config.yaml
norm_place: "peri"
qk_norm: false
attn_scale: 0.177
extras: ["capped logits"]
init_std_down: 0.00773
MLP neurons of a small language model. Each row is named by its layer, matrix (gate and up: input weights; down: output weights) and neuron, and shows model dimensions 80-207. Each number is 50 + 15 x the weight over its row's rms, rounded and kept within 0 to 99. A neuron's up and down rows have the sign that makes its largest values positive.
After each neuron's rows, "fires in" lists the words (lower case) most often at its 100 highest values on Wikipedia text that the model never trained on.

L2.gate11:45 49 46 48 56 54 39 47 36 62 67 48 28 33 55 56 48 30 40 33 43 30 37 68 58 33 57 35 56 56 65 43 55 54 69 72 38 90 63 66 24 57 14 52 82 34 52 40 43 69 59 85 45 78 45 39 50 59 70 87 27 44 43 47 53 49 31 54 63 75 47 75 40 34 26 70 60 35 53 38 22 42 42 40 62 34 15 52 50 38 23 70 32 31 51 46 25 63 62 74 40 44 64 65 63 83 37 57 60 49 60 40 50 67 72 29 55 32 59 61 32 51 31 83 59 61 29 54
L2.up11:43 31 39 36 48 46 16 59 56 51 58 29 48 71 81 48 42 40 45 33 59 77 49 52 15 54 50 06 41 40 61 46 75 66 60 51 65 51 47 59 60 54 62 36 42 39 51 40 20 29 59 48 51 44 51 59 65 53 78 60 42 37 67 56 55 49 36 63 76 50 62 80 66 44 30 48 74 46 67 50 64 54 68 38 37 24 49 43 68 51 52 49 16 55 20 75 75 55 37 57 49 44 44 82 43 51 68 51 40 78 64 43 70 77 51 75 56 61 74 59 46 50 58 37 54 47 28 47
L2.down11:64 67 45 59 58 61 63 52 48 55 31 63 44 30 26 53 58 62 74 62 26 38 63 51 84 29 58 93 68 48 49 66 19 55 34 43 52 33 48 30 45 47 54 69 58 75 38 40 74 61 32 33 44 56 49 24 38 35 35 35 52 55 36 52 40 53 48 49 26 31 39 31 51 53 71 40 36 59 33 69 30 36 35 49 53 80 46 52 34 54 46 65 69 39 71 23 19 63 46 54 50 46 43 23 52 52 47 60 67 22 30 44 32 32 41 33 47 53 17 45 52 44 43 48 39 41 67 45
fires in: "s", "jacob", "1967", "1966", "dynasty"

L10.gate380:55 63 33 40 67 58 59 47 24 65 55 54 45 47 44 55 43 67 40 59 52 44 42 30 26 59 53 40 85 54 32 43 52 64 80 50 70 71 61 54 72 46 59 57 68 60 50 51 72 71 51 34 58 50 52 16 53 43 82 51 24 41 56 52 44 53 75 41 56 74 60 55 73 23 37 45 53 47 63 57 67 67 51 48 38 26 46 38 69 36 66 71 51 64 50 60 07 40 46 21 66 63 45 55 66 27 32 45 39 41 32 57 37 63 50 38 65 37 54 73 50 30 41 45 31 67 46 67
L10.up380:71 56 27 73 68 82 29 31 34 31 51 37 56 40 60 62 41 32 47 73 66 39 35 61 66 42 30 49 50 46 36 32 51 63 47 68 69 62 28 72 46 24 50 67 40 34 74 44 46 41 71 33 55 31 41 64 74 36 66 61 77 66 50 67 50 44 38 64 55 50 46 51 51 72 60 28 51 45 40 50 63 32 35 44 63 76 47 41 78 40 48 60 65 61 43 36 55 26 35 42 48 49 35 27 54 65 42 59 37 42 66 73 37 37 30 26 50 53 42 55 47 46 67 38 75 76 62 71
L10.down380:33 34 60 46 50 50 67 46 57 65 62 33 65 43 56 42 38 58 61 66 34 49 55 32 31 38 40 56 56 55 38 78 67 44 75 42 67 69 61 43 69 45 23 54 56 23 07 47 53 35 63 55 47 42 50 51 41 37 51 58 64 51 40 62 49 45 38 78 61 39 55 72 55 59 69 69 47 47 53 36 24 25 59 34 56 59 59 41 56 72 22 52 60 52 41 58 49 44 60 80 11 35 23 54 50 62 37 35 58 27 76 24 65 53 84 55 49 60 53 26 29 68 38 40 40 44 35 59
fires in: "an"

L5.gate66:33 45 38 30 65 56 69 61 33 77 56 55 69 79 62 37 43 51 67 27 38 18 47 31 65 76 30 49 28 65 55 81 10 69 10 41 64 49 37 59 30 62 56 83 34 74 66 44 50 44 25 33 46 49 51 40 56 50 39 65 41 34 45 40 59 57 35 28 29 27 54 59 47 23 78 48 61 45 27 37 42 27 55 53 60 33 59 44 58 60 64 25 49 74 44 51 47 85 58 36 39 75 66 27 43 39 47 34 60 53 50 44 57 36 70 34 54 60 18 31 33 44 56 45 47 44 54 51
L5.up66:45 69 50 56 78 52 71 69 41 88 49 60 48 38 80 27 28 41 68 53 48 58 58 42 53 49 47 43 46 65 56 56 36 59 28 58 63 45 73 50 45 47 32 61 41 50 80 29 55 43 52 42 35 67 68 24 78 84 37 56 33 72 47 40 52 66 43 60 52 69 66 54 57 51 70 34 48 42 42 53 67 68 68 64 58 51 55 56 42 73 32 31 54 83 57 41 40 52 64 63 47 35 44 54 44 52 99 37 46 66 19 42 31 79 62 45 42 54 39 56 56 47 45 57 41 59 38 30
L5.down66:63 54 42 70 64 52 57 65 75 57 30 51 39 53 38 23 31 56 51 57 54 77 45 17 54 41 36 38 53 32 54 68 56 06 40 66 44 12 39 33 50 56 52 52 63 55 43 19 56 31 52 44 74 48 43 30 43 66 31 44 58 55 60 48 67 54 52 43 43 53 35 58 74 52 24 51 31 31 53 50 83 27 70 47 33 66 47 56 60 57 49 62 64 45 40 30 62 48 52 41 64 48 50 23 39 73 57 46 60 73 46 42 24 69 43 57 47 60 52 65 71 22 60 91 45 51 37 50
fires in: "during", "until", "since", "before", "after"

L4.gate233:39 81 52 43 60 43 43 32 82 57 43 48 34 84 36 33 45 57 64 53 47 71 57 39 33 55 67 61 59 44 76 62 05 61 57 74 26 48 37 47 60 60 57 36 47 65 45 42 71 28 30 73 37 48 63 52 48 76 37 45 63 47 74 21 53 49 86 72 44 23 49 22 42 37 26 30 45 50 56 48 30 39 62 27 75 47 57 46 34 42 17 45 79 59 30 62 34 50 35 54 63 44 35 75 58 39 42 17 54 56 43 47 65 26 32 59 57 67 50 82 37 29 43 22 45 69 47 51
L4.up233:55 52 48 31 77 51 55 18 50 42 78 63 44 20 63 51 81 47 48 59 57 47 47 56 27 61 58 26 74 30 58 54 47 47 62 72 59 59 43 39 63 61 30 57 62 47 49 60 84 54 51 33 32 58 70 67 25 41 56 55 34 48 52 11 20 48 58 25 66 43 25 56 36 51 55 00 34 69 71 39 06 53 42 70 46 62 57 40 45 22 30 62 33 56 35 46 30 44 35 59 55 65 54 49 41 28 29 66 70 31 56 48 39 67 52 28 39 58 62 50 41 22 46 61 55 74 40 23
L4.down233:65 44 39 33 44 54 51 43 47 36 50 83 66 54 55 51 55 36 56 83 55 55 41 42 50 50 37 26 63 59 36 43 77 21 56 29 63 50 30 35 68 44 34 52 64 30 63 58 43 92 48 48 62 49 42 63 51 40 74 55 50 38 34 62 20 52 36 44 70 68 57 82 26 51 75 33 49 63 39 48 47 81 44 50 21 49 39 27 47 60 66 40 33 37 54 40 47 26 71 43 34 55 47 51 31 54 68 86 39 44 71 44 44 85 89 36 78 57 61 17 63 35 35 74 66 49 62 62
fires in: "made", "much", "make", "1", "some"

L3.gate30:58 65 43 23 38 80 46 74 57 39 41 51 45 47 65 50 60 59 59 35 37 35 51 44 50 40 28 63 35 62 64 44 47 64 73 47 40 24 18 48 55 43 63 54 70 35 46 60 53 39 60 50 20 48 82 38 45 54 65 20 66 33 77 40 20 62 69 26 63 48 43 23 55 59 35 70 49 25 62 56 69 66 51 29 67 36 57 37 46 42 34 30 56 57 18 31 57 56 57 39 43 24 18 77 43 34 80 18 47 66 18 67 41 79 48 39 58 36 46 24 71 38 21 59 33 50 31 58
L3.up30:78 64 46 28 51 72 21 70 57 46 50 42 45 60 49 71 55 44 60 37 39 12 46 51 68 32 31 56 51 89 58 32 52 58 54 40 33 30 24 72 66 61 54 37 54 45 40 42 49 27 56 49 38 48 28 66 46 20 24 60 33 37 61 46 35 36 69 29 41 38 44 39 54 58 38 18 51 28 66 57 59 32 52 51 33 68 43 60 48 43 50 29 43 54 51 30 50 48 59 80 71 26 41 42 27 41 55 65 83 68 67 59 74 73 77 46 67 47 67 69 50 51 51 66 13 34 41 35
L3.down30:40 24 43 47 71 52 55 23 43 66 38 44 40 64 33 27 44 36 58 64 66 70 67 54 59 48 64 47 58 34 47 58 59 62 18 62 61 43 77 68 35 83 47 74 42 73 41 68 53 57 19 53 80 57 41 49 36 21 50 56 29 44 40 34 42 31 32 72 43 27 39 63 79 37 40 17 62 46 38 58 17 43 45 65 28 76 38 23 53 24 42 56 46 55 52 89 75 45 23 72 44 50 58 44 42 67 15 66 46 37 48 23 73 49 56 58 21 34 54 55 20 71 70 42 63 18 57 40
fires in: "it", "housatonic", "he", "yu"

L3.gate305:33 37 31 35 73 37 53 29 53 48 43 41 71 47 74 75 52 49 55 28 84 66 60 47 50 63 34 26 36 40 60 55 34 34 50 62 57 52 49 36 42 55 44 59 52 45 34 62 66 59 20 37 56 64 36 46 64 53 79 54 42 69 41 59 28 19 41 52 65 68 61 54 65 38 41 67 83 55 59 39 46 69 53 33 44 66 48 36 69 36 58 62 47 58 41 50 77 51 73 59 62 53 38 21 28 46 64 37 46 58 53 34 56 63 46 53 74 18 72 55 55 38 47 38 39 52 57 70
L3.up305:32 69 63 47 43 47 38 80 49 57 42 66 35 77 46 32 32 69 61 70 59 58 56 26 53 39 66 70 28 30 15 35 26 51 42 13 54 16 48 26 58 48 62 51 41 26 73 34 54 36 27 50 29 51 53 57 43 44 30 70 52 66 56 60 29 55 81 56 61 55 20 49 76 80 41 53 32 32 63 47 30 65 74 42 35 54 52 30 33 55 63 42 59 71 35 57 67 33 49 47 60 45 58 54 46 56 25 57 56 64 18 89 35 43 55 35 75 67 55 46 46 34 50 73 39 53 81 51
L3.down305:62 34 22 45 65 41 57 20 40 64 36 41 63 34 66 72 38 64 50 48 75 74 67 39 58 40 30 40 51 35 49 63 62 36 62 66 51 71 43 46 57 43 30 49 62 46 30 48 59 47 31 39 58 65 29 38 57 47 80 47 51 70 43 55 56 35 37 57 52 63 48 54 44 36 44 60 51 54 47 24 43 53 43 36 28 65 63 10 66 39 62 45 43 71 35 38 54 35 91 66 56 49 44 22 33 49 70 26 53 56 66 39 72 70 42 63 63 31 72 55 63 38 33 44 48 41 26 73
fires in: "an", "a", "one", "another"

L2.gate250:53 66 76 42 30 18 49 51 64 54 55 63 28 59 55 41 54 40 25 41 13 68 51 19 53 65 38 69 52 76 41 41 30 52 58 50 51 41 48 49 45 65 59 28 49 37 40 54 40 59 70 42 59 60 70 35 48 18 30 60 33 56 29 52 36 70 42 62 67 29 40 34 14 64 47 46 70 66 56 65 36 35 64 43 09 34 51 70 48 33 80 65 67 32 49 37 35 56 66 37 34 38 41 40 32 38 53 67 64 64 58 56 39 54 65 63 61 77 55 48 29 62 36 55 47 72 19 33
L2.up250:39 39 66 42 35 39 31 61 71 28 43 59 28 57 69 50 64 45 35 51 63 45 31 30 39 36 57 42 45 31 37 65 46 49 71 56 77 50 38 58 31 53 43 75 42 21 56 59 39 69 35 61 69 63 42 61 39 48 84 62 64 54 50 47 44 69 69 65 62 56 51 67 46 54 59 53 34 52 55 20 44 59 39 60 38 70 53 64 54 59 63 60 40 53 78 41 71 56 82 81 35 59 50 47 30 27 93 68 52 56 87 78 46 44 60 54 34 66 53 31 47 53 30 70 76 51 59 40
L2.down250:47 47 11 63 53 72 54 50 21 67 52 40 65 29 53 64 30 73 58 60 23 46 68 89 60 51 39 68 53 47 46 38 59 51 43 51 28 60 75 48 55 55 49 40 73 76 53 65 54 45 70 54 41 10 66 38 48 67 29 29 39 42 46 46 60 37 37 31 33 61 62 36 61 48 49 60 43 48 40 75 71 53 41 35 64 56 41 29 56 44 64 25 45 62 25 60 40 57 23 64 63 52 50 45 75 90 30 36 33 41 27 24 68 55 31 44 55 36 37 59 64 52 66 44 15 44 47 55
fires in: "when", "season", "knight", "flight", "energy"

L2.gate30:66 41 88 66 82 67 41 79 42 43 47 17 43 56 45 82 53 38 50 56 57 46 50 71 43 41 24 45 61 55 30 38 73 30 41 60 47 51 56 67 37 41 52 50 72 50 72 68 43 73 48 80 51 61 63 18 46 48 56 56 44 28 48 56 53 51 54 48 64 67 67 52 64 43 66 12 62 62 64 46 48 55 40 29 49 37 41 57 62 09 31 71 52 26 81 47 36 59 54 64 58 63 63 79 48 62 39 60 52 52 71 57 38 71 66 60 56 52 85 47 21 60 37 60 55 59 36 48
L2.up30:67 67 46 37 72 50 40 59 72 50 74 81 53 26 46 56 64 39 43 56 50 34 30 36 23 52 32 29 66 50 63 67 76 56 68 55 57 57 68 32 49 54 43 66 51 88 25 62 50 54 53 60 15 36 77 64 29 40 37 54 48 44 60 67 74 57 45 54 56 44 53 84 39 68 47 43 64 61 73 44 26 74 38 57 50 44 53 35 53 43 42 43 12 42 49 71 54 46 76 67 49 35 56 41 77 22 39 45 68 81 34 64 52 95 43 58 50 43 29 65 22 49 78 45 37 29 39 33
L2.down30:48 34 50 63 25 45 36 45 47 53 34 19 49 67 50 48 45 58 62 42 43 75 61 74 65 51 81 75 37 63 51 30 26 48 41 41 48 53 37 63 49 48 58 41 42 24 87 50 56 43 49 49 70 66 15 18 70 61 70 37 51 48 40 33 21 48 52 43 34 62 57 16 70 29 66 50 54 33 30 73 76 25 59 35 47 61 35 66 38 58 61 45 76 56 51 43 46 56 25 31 50 54 45 52 37 84 54 52 23 24 53 42 38 21 56 47 43 60 73 48 62 49 30 62 62 60 66 45
fires in: "who", "book", "cornhuskers", "husband", "dalena"

L5.gate113:36 49 67 57 35 40 45 49 79 43 68 81 30 62 27 41 42 41 53 65 39 56 30 32 56 46 61 64 40 55 45 19 53 50 61 30 23 38 46 58 41 56 63 47 72 47 78 59 32 22 41 19 39 69 28 67 31 55 45 60 52 76 60 79 58 53 31 34 59 45 19 55 83 74 47 53 61 50 59 34 69 84 55 56 21 44 61 53 52 47 28 29 28 58 30 52 50 56 64 54 38 48 47 21 54 66 61 54 43 46 60 24 29 52 58 45 66 75 45 75 43 17 58 41 58 50 38 41
L5.up113:53 48 45 45 63 31 59 58 50 77 75 31 48 63 35 43 48 46 55 63 17 38 50 89 27 52 55 84 56 46 51 45 52 47 43 33 89 22 53 60 55 54 57 49 13 26 77 42 62 30 46 52 50 24 59 30 53 51 52 54 39 63 32 32 45 50 09 38 85 37 40 62 65 36 79 59 68 61 45 62 59 40 64 26 54 50 65 33 77 41 43 34 44 73 71 60 81 58 25 63 57 53 33 38 69 61 48 42 41 58 49 69 60 83 27 34 47 48 46 40 42 66 53 53 52 39 73 66
L5.down113:58 22 51 65 61 42 50 31 70 39 38 74 47 80 44 46 47 44 42 51 58 52 71 54 54 27 38 50 40 28 39 62 49 64 65 78 32 51 37 51 54 34 26 30 78 62 52 56 37 38 48 41 34 35 56 45 82 38 65 70 48 59 57 67 68 72 54 60 33 56 36 71 89 30 34 23 53 26 47 61 52 21 48 65 40 40 67 54 53 42 48 24 45 45 53 79 36 50 42 36 83 61 37 39 62 59 66 74 43 45 42 53 49 46 31 37 48 53 69 65 37 53 64 35 61 54 71 35
fires in: "which", "who", "mosque"

L2.gate26:25 56 54 74 55 62 27 57 59 42 61 35 66 52 42 32 30 57 67 53 54 56 62 54 42 55 58 35 82 11 49 35 64 58 40 55 51 27 48 62 77 35 35 23 49 38 34 49 57 63 51 47 25 43 40 77 52 38 49 65 51 48 78 74 38 52 63 46 38 64 52 36 78 51 70 44 37 78 42 64 47 35 48 43 50 72 62 44 31 60 49 51 27 50 67 52 66 29 46 52 43 65 28 45 34 55 99 36 56 70 29 61 40 39 70 33 66 49 67 57 79 39 35 47 69 41 70 36
L2.up26:26 46 45 48 46 41 52 31 60 44 56 25 60 54 45 63 44 37 54 51 50 68 25 62 56 74 51 34 84 16 37 24 59 27 48 79 27 28 70 55 61 23 60 41 73 47 23 53 66 68 38 66 51 64 41 63 43 37 44 70 35 52 52 60 42 32 70 32 47 61 55 44 59 33 61 46 28 54 46 18 63 38 57 49 46 61 21 58 55 41 57 65 23 21 31 73 51 41 41 59 31 39 32 53 49 36 36 45 68 51 54 62 24 30 38 59 78 25 73 23 34 75 16 76 50 78 61 38
L2.down26:70 59 58 39 46 45 64 83 23 57 41 53 33 44 54 71 51 41 43 44 43 56 59 64 51 47 39 48 23 92 49 72 37 59 48 40 34 59 42 43 44 48 67 63 64 51 39 54 47 39 49 68 73 60 54 29 43 48 57 07 51 52 43 32 70 66 44 62 44 28 76 64 52 60 37 33 61 29 54 68 61 45 53 51 66 30 56 58 72 43 41 72 88 41 37 45 20 59 48 62 58 41 75 63 74 45 24 56 55 36 62 46 64 67 49 38 32 59 49 34 22 51 60 28 26 52 24 73
fires in: "of", "part", "still", "sports"

L4.gate570:29 43 35 86 42 55 52 28 34 67 29 56 66 73 55 44 50 57 58 65 27 92 56 57 66 67 50 69 43 61 30 60 45 53 60 25 40 54 40 56 52 61 58 44 61 21 38 65 73 32 62 43 24 12 85 69 57 61 42 66 39 35 66 53 31 82 72 39 40 40 67 42 68 50 50 45 41 46 50 63 37 47 59 45 30 60 39 15 30 65 58 61 51 75 43 47 67 28 40 73 41 32 56 63 48 43 59 55 49 59 47 49 55 34 70 36 44 37 35 36 69 39 57 42 36 70 49 68
L4.up570:31 49 42 57 28 62 28 34 43 25 26 81 55 29 50 55 57 39 76 44 42 63 62 77 62 58 46 45 26 52 47 69 34 42 22 60 57 36 45 44 16 45 69 54 59 59 48 69 45 78 71 72 42 34 55 45 48 74 33 45 46 42 41 52 53 74 45 50 54 44 48 47 60 62 42 44 55 35 40 36 67 13 58 78 57 00 39 60 30 59 45 60 47 46 40 36 40 31 42 57 40 45 29 41 31 42 18 39 53 43 58 87 50 36 63 53 54 54 46 50 56 33 37 66 54 73 41 53
L4.down570:66 54 68 62 57 53 52 45 76 65 82 57 69 81 58 22 27 35 54 42 57 31 35 62 63 73 24 28 39 61 37 37 78 48 81 40 47 38 49 46 45 50 46 44 66 52 70 46 48 52 84 44 26 31 64 48 51 58 38 56 41 56 68 46 46 53 37 48 61 29 61 56 68 31 48 27 32 66 70 59 56 65 46 40 55 54 71 59 37 42 59 52 32 61 21 56 66 43 25 66 54 49 54 51 77 46 56 64 79 53 41 55 33 71 37 57 70 47 47 53 63 30 71 24 41 69 44 43
fires in: "of"

L4.gate487:49 67 60 49 46 50 57 42 52 47 72 54 43 68 50 33 40 33 76 89 33 61 53 59 60 66 67 62 28 49 60 64 48 54 22 29 53 36 60 64 40 59 83 59 38 53 50 63 62 32 53 48 32 19 56 70 69 47 30 36 64 39 59 50 30 64 75 62 68 50 42 53 76 25 66 46 17 49 62 61 66 57 46 62 42 40 62 60 50 82 68 51 63 68 37 37 62 41 79 58 49 41 69 60 41 45 27 40 37 32 45 68 46 37 50 16 54 40 38 62 50 33 62 31 32 44 58 55
L4.up487:37 46 65 45 24 52 59 37 39 57 66 53 55 47 76 73 59 38 28 55 46 46 53 53 50 48 75 54 48 78 32 39 53 63 66 46 56 43 50 57 25 20 44 55 31 43 47 40 68 52 56 52 30 37 62 61 57 49 62 63 55 52 55 58 62 62 60 38 56 60 60 58 70 45 38 46 52 58 64 64 48 49 30 55 64 23 60 62 27 62 67 55 69 83 56 34 68 38 50 70 64 45 44 46 61 31 16 45 37 37 58 55 59 43 83 46 73 48 52 34 63 56 50 51 29 52 44 44
L4.down487:74 32 67 50 59 24 51 29 54 67 71 40 65 42 69 63 43 44 43 32 60 44 46 25 60 81 61 42 54 73 29 44 56 63 47 39 61 60 45 62 42 64 74 72 66 63 64 44 76 63 58 45 14 66 46 55 30 46 21 66 53 41 47 41 60 53 77 45 54 51 22 61 44 74 46 44 68 35 42 59 31 40 40 56 39 37 25 71 51 62 76 36 32 71 32 57 57 42 25 50 46 36 65 59 74 46 46 52 65 25 51 61 76 45 33 59 56 45 61 23 34 69 72 38 38 38 38 45
fires in: "of", "three", "four", "six"

L6.gate79:60 27 62 67 40 49 53 59 57 37 68 41 62 51 34 55 48 65 57 32 74 44 48 55 46 51 49 71 55 38 62 45 44 51 61 55 20 42 46 42 44 62 50 65 68 55 25 40 36 76 33 34 49 51 28 53 65 51 40 67 38 78 41 70 42 90 71 40 73 30 46 44 46 16 39 45 80 39 24 62 23 69 72 29 30 47 55 34 43 33 40 71 29 54 48 39 59 52 46 36 66 65 36 52 52 39 46 31 55 80 18 60 33 60 58 50 60 78 43 20 40 41 64 40 63 41 48 78
L6.up79:22 29 62 53 48 73 26 50 34 54 33 77 44 41 41 68 61 37 74 45 19 55 45 72 42 25 48 68 51 63 56 38 47 48 49 71 30 46 46 52 41 52 37 31 43 30 31 21 63 27 40 51 56 34 43 83 46 56 75 56 54 54 46 32 49 49 62 53 38 58 59 61 52 45 42 27 51 58 25 45 24 59 31 53 62 42 43 42 45 40 30 50 64 70 44 66 51 48 45 68 81 29 34 60 42 54 45 54 68 70 29 67 57 49 47 69 48 53 36 09 39 54 46 74 70 25 47 61
L6.down79:65 79 52 25 48 74 46 35 49 56 45 43 45 51 40 62 44 18 28 80 42 60 61 53 51 57 61 35 64 46 32 40 53 51 49 76 78 64 52 60 63 46 62 39 48 50 55 47 71 33 67 49 56 44 47 34 44 33 56 28 67 27 52 21 65 32 51 70 41 89 39 66 49 50 67 54 50 43 79 29 62 86 34 48 57 53 58 69 43 75 57 37 66 40 45 64 50 56 58 52 54 51 51 33 60 47 51 67 38 27 66 47 52 47 72 47 46 41 54 83 36 42 22 44 38 34 51 16
fires in: "he", "she"

L2.gate199:57 39 65 56 51 17 68 48 76 47 36 57 34 41 60 70 15 36 45 76 41 65 32 77 40 53 43 34 44 61 23 50 44 23 85 39 41 48 68 68 40 33 32 54 66 69 34 53 70 68 37 57 67 64 42 34 30 71 68 66 47 61 42 46 61 44 62 46 52 49 20 62 44 56 35 48 26 79 41 35 30 80 33 23 33 30 36 49 55 46 55 58 42 54 46 48 41 65 58 41 53 09 45 69 71 56 33 56 61 27 54 34 52 66 47 42 46 20 55 39 36 62 40 55 52 64 23 46
L2.up199:76 42 30 55 51 41 23 33 71 50 45 54 35 67 55 47 47 51 63 39 59 29 13 38 66 41 27 51 67 53 49 41 57 40 45 46 45 43 82 32 52 38 52 27 59 42 62 33 51 45 68 34 53 47 46 53 45 51 83 47 60 70 38 47 76 27 45 61 63 84 55 52 55 52 38 47 59 53 23 51 61 34 53 47 67 57 43 50 67 26 45 40 64 44 40 49 74 48 83 62 30 62 33 28 12 29 26 52 62 66 58 77 73 46 38 68 57 62 42 60 61 81 16 56 56 16 62 52
L2.down199:44 43 71 59 56 66 72 47 50 39 56 60 73 47 23 51 49 55 31 75 59 57 75 61 33 61 71 54 53 42 54 63 58 68 56 59 59 56 18 71 56 63 51 77 45 68 39 59 32 69 44 40 58 43 66 48 57 46 08 55 41 49 68 73 37 76 57 28 45 28 61 51 56 47 54 51 50 47 63 62 50 60 67 41 41 35 54 56 42 61 68 80 33 57 56 57 26 48 41 40 68 38 63 65 68 71 54 47 53 49 33 19 24 63 53 29 51 56 50 39 30 39 81 28 46 93 41 45
fires in: "john", "robert", "mark", "americans"

L2.gate431:44 65 48 47 67 20 32 52 47 55 54 65 29 52 29 26 68 45 63 38 53 53 81 50 61 48 44 68 59 65 67 57 62 79 87 38 77 49 37 29 39 67 36 17 05 50 50 53 48 71 49 28 45 42 44 37 21 41 49 41 47 84 63 42 83 52 35 53 54 55 55 61 27 52 56 60 69 59 23 47 18 62 68 45 62 62 51 39 59 69 49 24 27 47 32 49 44 48 44 63 67 79 57 75 52 44 17 46 41 52 43 49 34 29 71 48 79 48 63 53 46 25 18 25 35 59 48 50
L2.up431:71 50 70 30 54 47 70 48 85 51 45 40 41 52 57 59 40 67 49 69 33 40 22 31 35 53 47 48 42 60 30 44 44 46 42 68 88 63 39 56 70 45 63 33 73 85 63 56 66 24 30 42 59 46 32 65 75 51 37 57 46 45 59 37 31 67 54 51 51 41 49 20 65 43 55 39 59 61 38 48 59 41 63 65 30 55 41 42 46 55 33 43 68 34 56 59 69 42 49 43 82 63 76 47 58 60 55 23 51 57 70 75 30 24 41 69 61 66 11 93 53 26 37 78 38 49 39 43
L2.down431:58 81 61 29 59 59 49 22 71 41 47 72 37 52 47 41 75 45 40 88 30 41 59 57 58 69 49 59 46 47 48 46 29 27 70 42 60 52 24 56 42 32 52 42 55 55 52 52 60 48 35 40 41 36 54 42 39 43 57 45 71 76 46 17 52 60 61 72 74 23 55 53 37 59 66 58 64 52 30 29 26 47 66 60 52 31 37 61 49 37 56 42 28 63 55 47 43 42 64 63 40 71 67 47 43 46 49 49 64 59 68 35 52 36 43 31 73 46 31 54 60 25 48 84 50 90 56 46
fires in: "made", "became", "make", "making"

L3.gate446:74 37 40 41 31 73 63 28 30 37 61 49 47 42 21 59 60 42 54 36 44 55 37 58 38 51 62 62 73 82 54 51 58 54 36 53 58 83 30 47 35 68 36 64 84 55 53 44 53 34 60 44 37 61 50 45 57 58 56 34 54 66 35 37 59 74 16 61 47 41 48 68 41 39 41 14 62 41 25 38 51 77 32 60 30 43 28 51 39 53 56 55 32 42 32 39 35 50 47 51 60 45 42 44 52 67 69 58 54 71 50 54 25 57 15 59 65 50 33 75 47 53 45 54 37 47 18 60
L3.up446:06 66 38 51 34 23 41 51 33 71 58 89 38 52 69 56 45 39 36 66 37 44 28 61 72 44 61 60 28 33 50 28 50 49 53 49 53 52 75 69 59 39 49 58 42 51 58 47 48 32 40 72 42 62 41 49 22 32 44 46 46 62 50 51 77 51 55 56 43 64 43 68 65 60 66 73 50 59 52 65 35 89 27 60 32 45 40 49 34 54 40 65 77 67 56 43 73 49 44 78 46 70 30 33 31 47 71 73 50 65 21 24 56 37 09 33 53 49 45 38 48 47 53 41 75 63 65 34
L3.down446:90 31 69 69 47 77 67 56 41 34 32 13 56 49 32 49 32 71 68 47 63 44 67 40 32 58 51 47 66 69 36 53 64 54 43 48 34 49 33 43 41 47 38 42 59 53 51 27 47 53 54 17 61 46 54 36 74 59 58 62 31 31 52 50 49 45 48 46 59 36 64 33 36 43 49 42 50 45 51 32 78 07 68 55 57 55 46 54 67 24 41 34 35 29 30 62 28 42 66 22 76 48 76 55 60 33 35 37 59 56 81 69 40 63 99 57 60 47 54 62 69 54 67 61 27 27 24 74
fires in: "who", "richmond"

L5.gate52:59 76 50 62 36 48 60 62 61 62 43 65 52 68 63 33 43 65 54 66 43 63 62 03 63 42 28 38 30 32 40 65 27 60 50 51 65 50 43 78 28 34 59 59 57 89 56 63 38 56 68 50 47 49 60 49 44 56 67 44 50 47 30 70 56 53 62 33 62 37 50 44 60 31 38 56 51 42 32 45 72 45 45 79 41 18 68 63 59 58 59 47 26 53 39 68 65 47 50 52 62 59 40 71 47 61 42 48 44 44 52 51 48 40 58 45 13 45 44 49 61 47 38 44 18 63 58 39
L5.up52:57 51 52 75 53 18 50 26 53 41 83 77 61 60 63 43 44 39 45 47 45 58 38 83 45 77 63 57 36 84 49 39 44 72 20 38 11 44 61 47 41 62 71 39 34 39 56 47 65 72 67 62 54 43 94 64 60 39 48 47 42 31 28 49 57 31 51 65 29 44 45 52 55 69 43 79 64 62 50 43 38 45 33 52 36 70 63 37 48 65 40 76 36 81 60 40 53 30 59 64 63 55 41 45 56 44 28 55 33 27 31 66 48 53 43 38 51 62 39 55 42 51 31 47 38 38 58 54
L5.down52:52 57 66 90 48 76 55 44 72 56 64 69 56 42 58 22 50 28 26 52 46 61 43 50 45 44 30 29 43 34 47 37 53 50 89 55 91 47 39 65 44 74 42 31 66 44 29 37 47 35 71 43 40 62 58 31 37 43 61 41 62 45 57 33 60 52 33 36 75 34 38 59 71 55 27 35 50 33 40 50 50 29 40 46 57 31 54 55 66 48 68 74 16 27 45 22 28 32 24 46 42 62 48 63 40 36 26 43 41 51 55 63 59 47 51 41 36 56 91 62 32 58 56 39 46 57 40 56
fires in: "of"